Weights of a small GPT-style language model, trained from scratch on English Wikipedia.
Size: 9 layers, width 192, 3 heads of 64, 4.38M parameters.
Architecture: LayerNorm before each block, attention and MLP in parallel.
Training: a variant of Muon for these matrices, 263M tokens, 4015 steps.
MLP neurons of a small language model. Each row is named by its layer, matrix (up: input weights; down: output weights) and neuron, and shows model dimensions 0-191. Each number is 500 + 40 x the weight over its row's rms, rounded and kept within 0 to 999. Numbers have three digits each.
After each neuron's rows, "fires before" lists the tokens most often just after its 100 highest values on Wikipedia text that the model never trained on.

L2.up474:529517473491504445495501516535575548488506543509493456478515486522494513532542463431563536557529543564534547569457485481532493428515470447527486498496547503424491504454563513436480408520513519518560431568538537510495519488536438559513486399532481576459516511507505502511548527546497477484556476546547529430487456505552512418508489474485490561500483487457586517489498457508503504552419533454540545508504543476410466390507469452525418488499472532496471407455506519458451487460537495451452546522542508558453494458464472472519480522469485548468488575534512491549468562484551531560
L2.down474:512499472529501579558433540470522521540471484411565436492473427529523533466498468447546597565498455513547534512494497436469560481512534452453568510505503489515472448435574562461492473480469517514491473506530500517479539408552472499513526453521471527407518478541510545486481463555454504517539504497434464540517524461535479497502548506582493440475532509420537447466453483415542524444477468531501503538511566516504495498571515431522467478469494487470464427427499515441517518476521413485437474483575467505515506519561474494544512563520569503572435534541535543569486498494515526490
fires before: "le", "ing", "er", "s", " of", "ed"

L2.up24:575515531440474519513499518500451458520453520546524485487500531560546540478456470560492496469423497525460437538517521495513533515515480565494436498472443537488578517412520530516528483491443475474484419501520562491466521501448424560580484503512555503529484556533510445531526420524479458507511457467490449529504525466455569494616551484462530474439539505555504508429500466590481481483491510508510561557458458577558498500497465479496532487517554534455488544548468553537423471471471407507511490483526423500520388459516491520448512527532486534602481513520455533471449536525479494485
L2.down24:491502518537468514550488554511513585490503534498512460430451525526535454456547534465443532566528436475565469569532483530459494431477469503527530477447518459469573464498538490486509511538462531459520494549463499509525485509562476513473490463487482499438502567521528446421455468604498529419487507556507457490569442469477518597441414542501405528554552484498496556584449525471505415497519442525492522534462523442477510510481436507495482515512531529503544507523462487521535494511473513526525546583484516490484459429523547410486496492566441527448470500552499417484489576513465544511
fires before: "e", "ing", "s", "al", "ed"

L2.up161:525495494490394442501557539426496504555452523583522437465485425530489444571522523484546511560489531494507421527511507488534558542536556483521442495501455590525498522507473498540511448460494509526537458510486499519483448467489511509472436376510509505468501562523478456464498480507569481532492457514512549530483470512545486455494515544470519535544458477482490522479488515564481461526472543456435480515524559561492451430473488573497513613509444524545495536460413559475528529444529468500556512555479556525488546484526516391512520480460486497454522564445515451540428422513500515537
L2.down161:535512464537460480545500442505461408552421506587475544564477512476510460537456490443491522457494521519479369484486534573478498492526504445495546455554510481511495465567545442551487550495474473468526449553534543499439464528560417556602381566518530522518526455452482486525529460467496361530531564481523528482521440504567547454473500477555461521501476448504470494507494535494515529500521490537483526499476550572459521463514505505521519545526533462522524501461418485486491560458531508507474476505556462505490493499479556512451476528434489477551513532533521494431458510514540494448
fires before: "|", "|\n", "s", "er", "w", "("

L6.up458:500598460499493539552461467499494515490456451525578482448523521492562558480513513511467488434510448463473505531498545539518513476467487518491537525522480506451557539473542438494522531508520504484490440499425520505540520494450482489510580478500581481556500531539443451508523479577495489505487485501475473518532482511560399525472548552493356472488479535488596499511519506451545468496504462530561520420532473529511445480491468495528482468561462540530490456486438444501514476461505459530535475491519571548428491523505399499489559476510504394413451549535469571551495465490606501510
L6.down458:535574542481481489464506543484579520498552543521462579493481481508447469546481536485560561461498499537538507552490422515509480497477520480513484482512493543513448472511443517503487491594485483550538501489471432487549458488518483395471514459458425539460527427447552561433527514432540511536485492522452546527499538454497558419453509447454606436506462531474471518449494468574475493515511486458466491562499476526537526488484540477493492563538504525506530513471489465537475634534491514484499452519506436545535541485482514502493563577541455490526549510469403490449503458456527444419
fires before: "ed", "ous", " in", "er", " of", "y"

L2.up319:496533520506467422529533490499419556586502479499486492521611534514479441478530521508464532442526504509513508521517463553446471452485520513522508494484459451466518484533514534477573379505457555446519562535555526453452490476547509508556481493513516515525554502505440555528534562470435510518465440521477473393537524510523461528527476417463469459463491546551557521480477570579481498530465494573458527609562483420436526536512490545526512561481513490473536501476517491491457465475494507492487440486451411525546537499448559492535530555522484471506443554444450457450525495520488476469
L2.down319:535473460486478485518531523465470443483498447513477540562534497508595552479479482556457508471470472440460532482501518489462554438497537554502501492479490454444517465532467507521514500541472558506468570505499449457466460466540445560614481467532500507509539581463415442492583541480445464464537490538562542499560537502496580497495529466437431473520455466468556501535478468487525528545480412524459502536384450389550520448499487538514435533537496583531480543483460499544518408538495548511480542504470480537523554547526453448505470477489539519465521526524505505534545494487453536526
fires before: "ord", "ess", "up", "i", "ount"

L6.up399:528492513516527472493526496541472458496530392545543476428484414404482537525456485521516499459479465469485471518532472462508503559555474571577452492562460526486491537500540480512467473512482564455533514560497515512577497514583533470504541451500519511491500585458500459481496579508481556447506496456480458517594561508487504572536490471467552497555410525516491446478490527478510538442570558519510403398531556512513503472494511525513487413534457433510521444569514490544528475604482471443479457493520529476508549468465525485480524474471499533451424500450503531488461547460485494489
L6.down399:480410544476495539525539442530522565564545494501475535409427504492489503480575498538427422513552511511499515537480553474500561488493515507462533517486501545527447511475502417540482483523440496464526554560460528463495411459488528536557558571558506476496523437498507495423469450505530491521519472530498503484482397527525548523462459468513543539466502552516482447538527519395514502471523485503493514595483464566516577425423417544546557469503508496492511541487555500430509436421465466523492459500451533465551517417536507524537469465513538488464523488541533522500509443513528485494
fires before: "1", "2", "6", "5", "3", "7"

L2.up632:489434447506512519514478525508491443526486527545563462558540501504545540510490490541534474493469529586490505417484482563481560525440542587484502474492420480480572508424481497510490416463518450502530491534512586494488505491489478559538486496544469472546552537513522458507508553499431467470527520500463502586513456398488508516491554397472435478524521469512485537552442511506453478539452529505464526469506583545488508490508454495459531547463516481520453493486554554552561436522555472452402427485524504464469492481533588464552460518507548576477505492505467497533457433451487419500
L2.down632:516535587454530493545539456486463472569509512525512540448485564517510505496539488486466423492458485497527480528509513479555509486519475474532517527479537490496496512410397434439516585553472535549483513545436444530543542478550576555490521495494499499455399500562526442515517470532532527568459489496479525421482568461494472529517480551544455551517535555495427519423538581512488535445527491478514510524431461524459496502496434462469478469485545492448569483452478495536452431464514497488492513561563527485502520446493449509449417544565463547468478457589551469533475529529537480471
fires before: "ment", "ed", "ut", "ing", "or"

L6.up101:431545456441505464513572547549510464528475504525560484493537500533516518434507448509474514549531556505512529513473498505433507609553504478479528524484506527518490512515502554467572438488486501582415427555477502520506496448492417452467556510514485546473461465497507496523484475510474549592499492493525529474424519525455519422449458608542469475501469469484502452484548412482480490486588549485522500471511516462455440598486522495537488434505552440566498442546511469516530477460578487554562506483449519544464412454516505527483449511563450482528513536504464473551453480465504494459
L6.down101:465497500558549539469546515449535548551443467375497557499518446388535530511510548499531531521512437469540505504516512534489480616503420497487522490476520453438500440477490519432489561460460544523532545486498494480518468540495531566478408499449578499475517489513478451501508428559526472449501482513448552451489487512577466476562552490453523536524502465489538447475576475485455509509574484495445552454469526498474487516495536558572573493470466466525501477514513525466435513454531513528545456476480415516556464455525495523473514581503499447519479472556468488540551564489465502439
fires before: "ed", "es", "s", "e", "ame"

L6.up648:432570562486524567485472470563589442469426446497484477458532504526525490473521474538497500523526456503502463534511496576477539542458544494471553468475501509502445461427457539466525534517457513587504457536442454474538522501520438503481483483565539532479471522551520480431531414503515555523488559559496443490487476491472505505506496568521475485489511485486541502483505464435504471525575463457467508501509565433408522556419570495579499417558553424530471520477502490405461465503545496501513549522472550579528515456538534527503470528451441450462513498560522525489575469493458500457
L6.down648:464585482482547502541507520531542490492462448581455541505470513488469550518492504537509434579501460496477456554519488611488490528500504540485440492496506531438466490442461562484509474514464485508466479489531539468461495445594517499470476474489482503547505419520542476526521471495507518498493559488534456448461451555558515506539515501469493467491532480548548505526512508449481487498513466511541500580448526401384475548525420485570548443491555471498514516518463535548412482428504526512484507458452539535490570445491427530501498557489448477477532526584468588491481527564545390506
fires before: "ed", "s", "es"

L6.up290:544494463492515533558497497486511470500521424516516487493515440552527488491504460478501487493530453592502501520460519486520488565520475514538429506592557495526436526513534481459536420552446489457535460545522451504453504463515491474516512530486573474503555522563474564476361463504554534436505472486519481609514559550496503560511526408456485495451475469428448467530556517526493553531559534435528520438496492502412438491516558498483534434564440487483515512568527603524506509499541452494549492449508538493457467527524485431432478471467529487480510452488517519540510505493493541574
L6.down290:487502492503581431446544481474494506563462492490431477503538557497467513478445501507525477541442554512487506381482545486493563522532503420491523507492462490493495546529457478450524586495511484499498530579469488566541527489452533480518488506423524485461428510514509449402412489574601520534536552499500512486470588508479533563492390430489473525491488478500446530494445459551492498549513532518548477477499503514565479482510517437530511493473544525500444574505521534550503590484446430513458542508537465488482460528429501494469429547517553450502517528467452469527528510478583534494
fires before: "-", "|", "2", "=="

L6.up532:534432541542469522522477478495527540604503492555469469379508460514460519507434476481463474425475504555558489553470416455484454543490536431450526448580579483502489492503497522506502533484463514512505464571505538451545482466468380491561506481520518497527556457522406423505499502498534508533497536453478539540452497501488471493474524487516516545552470519521464515453483562519479525475507482494530509471537481517494497427516560489589422456489457506492512478485550531484587536469491512447508494520521531510520467486486409408521483537495488469532471476565506572444554517522431441583
L6.down532:498491451527488551455478501432474479524555528557531462528519452469505457418484484432588490516516533532516520479493558552610427500428457526521504467438460499475473480450465565504501465525449507471495432497491495515534439488537541541505483499541481497476527588583444513475466524486561434422487527446516481577522523583521578540559441428482565546542526454463467547466525519518447495516494542479506491436424535531514441544524511460450562464473470498474483531479560499489501487511456437533541420484507501481539520506534488534522552491521553489563527556550510434481535498437464509480
fires before: " ", "1", "ed"

L6.up4:518485483466520449527479536460499531506461551524491467433437447470574501499545546469489528489453481459452468527519529454488498494525534479401463541454535459503509553491546455453506436467579463523485500576541631550539535507509473449605559461494455495469521474570466521506523493512532415512458562516446518550502477505414543493464508536506471510480522511532462536488560575479517515559508493496466536510495479510457596490503472437464522432497552439460482462485504493503380482519473439528512545548459578499494511383460474522508528463522497494525469511528530535500454498512556547486
L6.down4:532494399498454486497514556533468550470529457437477453494565481499516510461497520525520454452549518533544545474452494505456461543472463584550479473530530484474586467549535544378505529536444507488465480493483450533525531499468548560547473477416480544499493559532445511544527522532417573496403491482521526442498487455562573498548450544513476481518492511469475542474488482451421465486528502548539492514487457394541479470552519502562467562511553523492523438454525537438537448564537481473578476529507523497519501498484477492494544540521526492480465483567430520501447488551462441546
fires before: "end", "u", "s", "ed", "ure", "ict"

L2.up217:598467510553496490524438520488565555484487446529533443489471511476464513482417557514511496484446516505505446496522440440508459544469588479512473442492451505527503587485529440505536448463456521511585492545539501558495477457545501498461566553468485479578451499482424453583497538474500479453475496538498469546435458577504567523549542587451513476488483540552481491595443440506533522485524458510596532485520486435459461500497494494487537513507481514483475447545506529543553482497529521495505466512463455497446488497546459527506517512556543529471531494394467454460517428507506570444
L2.down217:502530496492512451571488484543469522567559507471442589469475481468578511504466532493527483530517492506513522497522503587534527531534545566446493589518466464458480593481510558438528481539493510444449477505490526436565481459537462512548557538513498473422487559532484559445417499501490514434497533487505455514496556546488559469460459440533442562487532490409508474527546573517522535499545454526445528552477487531460525451525513506512495465445492499523514519434542464456530436502456481482498486543573496495444491454459500466441496528553519448408483531530437505528469547493441406453
fires before: "2", "1"

L6.up239:557510474474499497522448492482569427521510478514593530414449542543554470576434458409518578521441465483534473532471557530494513502525520471462430449584460495515427487502473449526577492463474564543570492484483449495509502565535485428557555500501593463492451505524557540537504518504523498555527528536505486529463542484493470526460470603484519551526455463485513510469571456523541433446481522538495557445492519477549522556452430509488516486512495442524493521501524429485460492452450456497499529595491536573521453447552502477475496473468482484483491470555495531488449543487504469517
L6.down239:494463483515449487553533569522460542561507419492497510526518476443572558436495517492520499501494434504449522582502482479411481475445447551534521553572450535516510538465481464454460548600459450443480509520483505453491461503486552512481567524473526503512522553579423539459483450443380410446540534452497457492546534455489524471459501533522545536525527475515530518457463487517526496551496502486477507490441457516482477477563541517543514464478478561521492497513539497556488497452528458522468491505476506527491538420445553516522373523529484525466553509516448489551484545579534559468
fires before: "ed", "ing", "es", "e", "-", "inal"

L6.up455:433499463470494564471488453502517511464513464530539523473483512519473534482521466487455460550476549505425477519536516492492560524457546522588391483446513506481502465465495567498487480526528497551443516473526499503431396483532517476546497473564497472561487487537504553477542538507531549525433496486547554451524551558514493503497531502435470466505498538493467485468538570527421483486515502439521561535482476424375441564523451447483567499498550503481483501434491549454369505482535481539539513476543515494447453456535476557523487511469456534468515582519520492519527479583553570463
L6.down455:469499493471482538515429525560515510540475561519473527500396530514524506452491595525506491536469455510513482517410535478492570470574605500474534477482472545483376513500438491500527453581415505545469527589472520499585491492464458495503497533455484558515498510581513516451452448409466488514514581495531544465477504490511484535504456561458443492540458464527542490488481494468489521440520464556465465492437470553594518409526496541509490449477519450482480490504510514536496516482548477433503503507479542602477538503510483507521555571470500488523484477505486459499521537515477418459
fires before: "ame", " a", " the", "ed", " in", " c"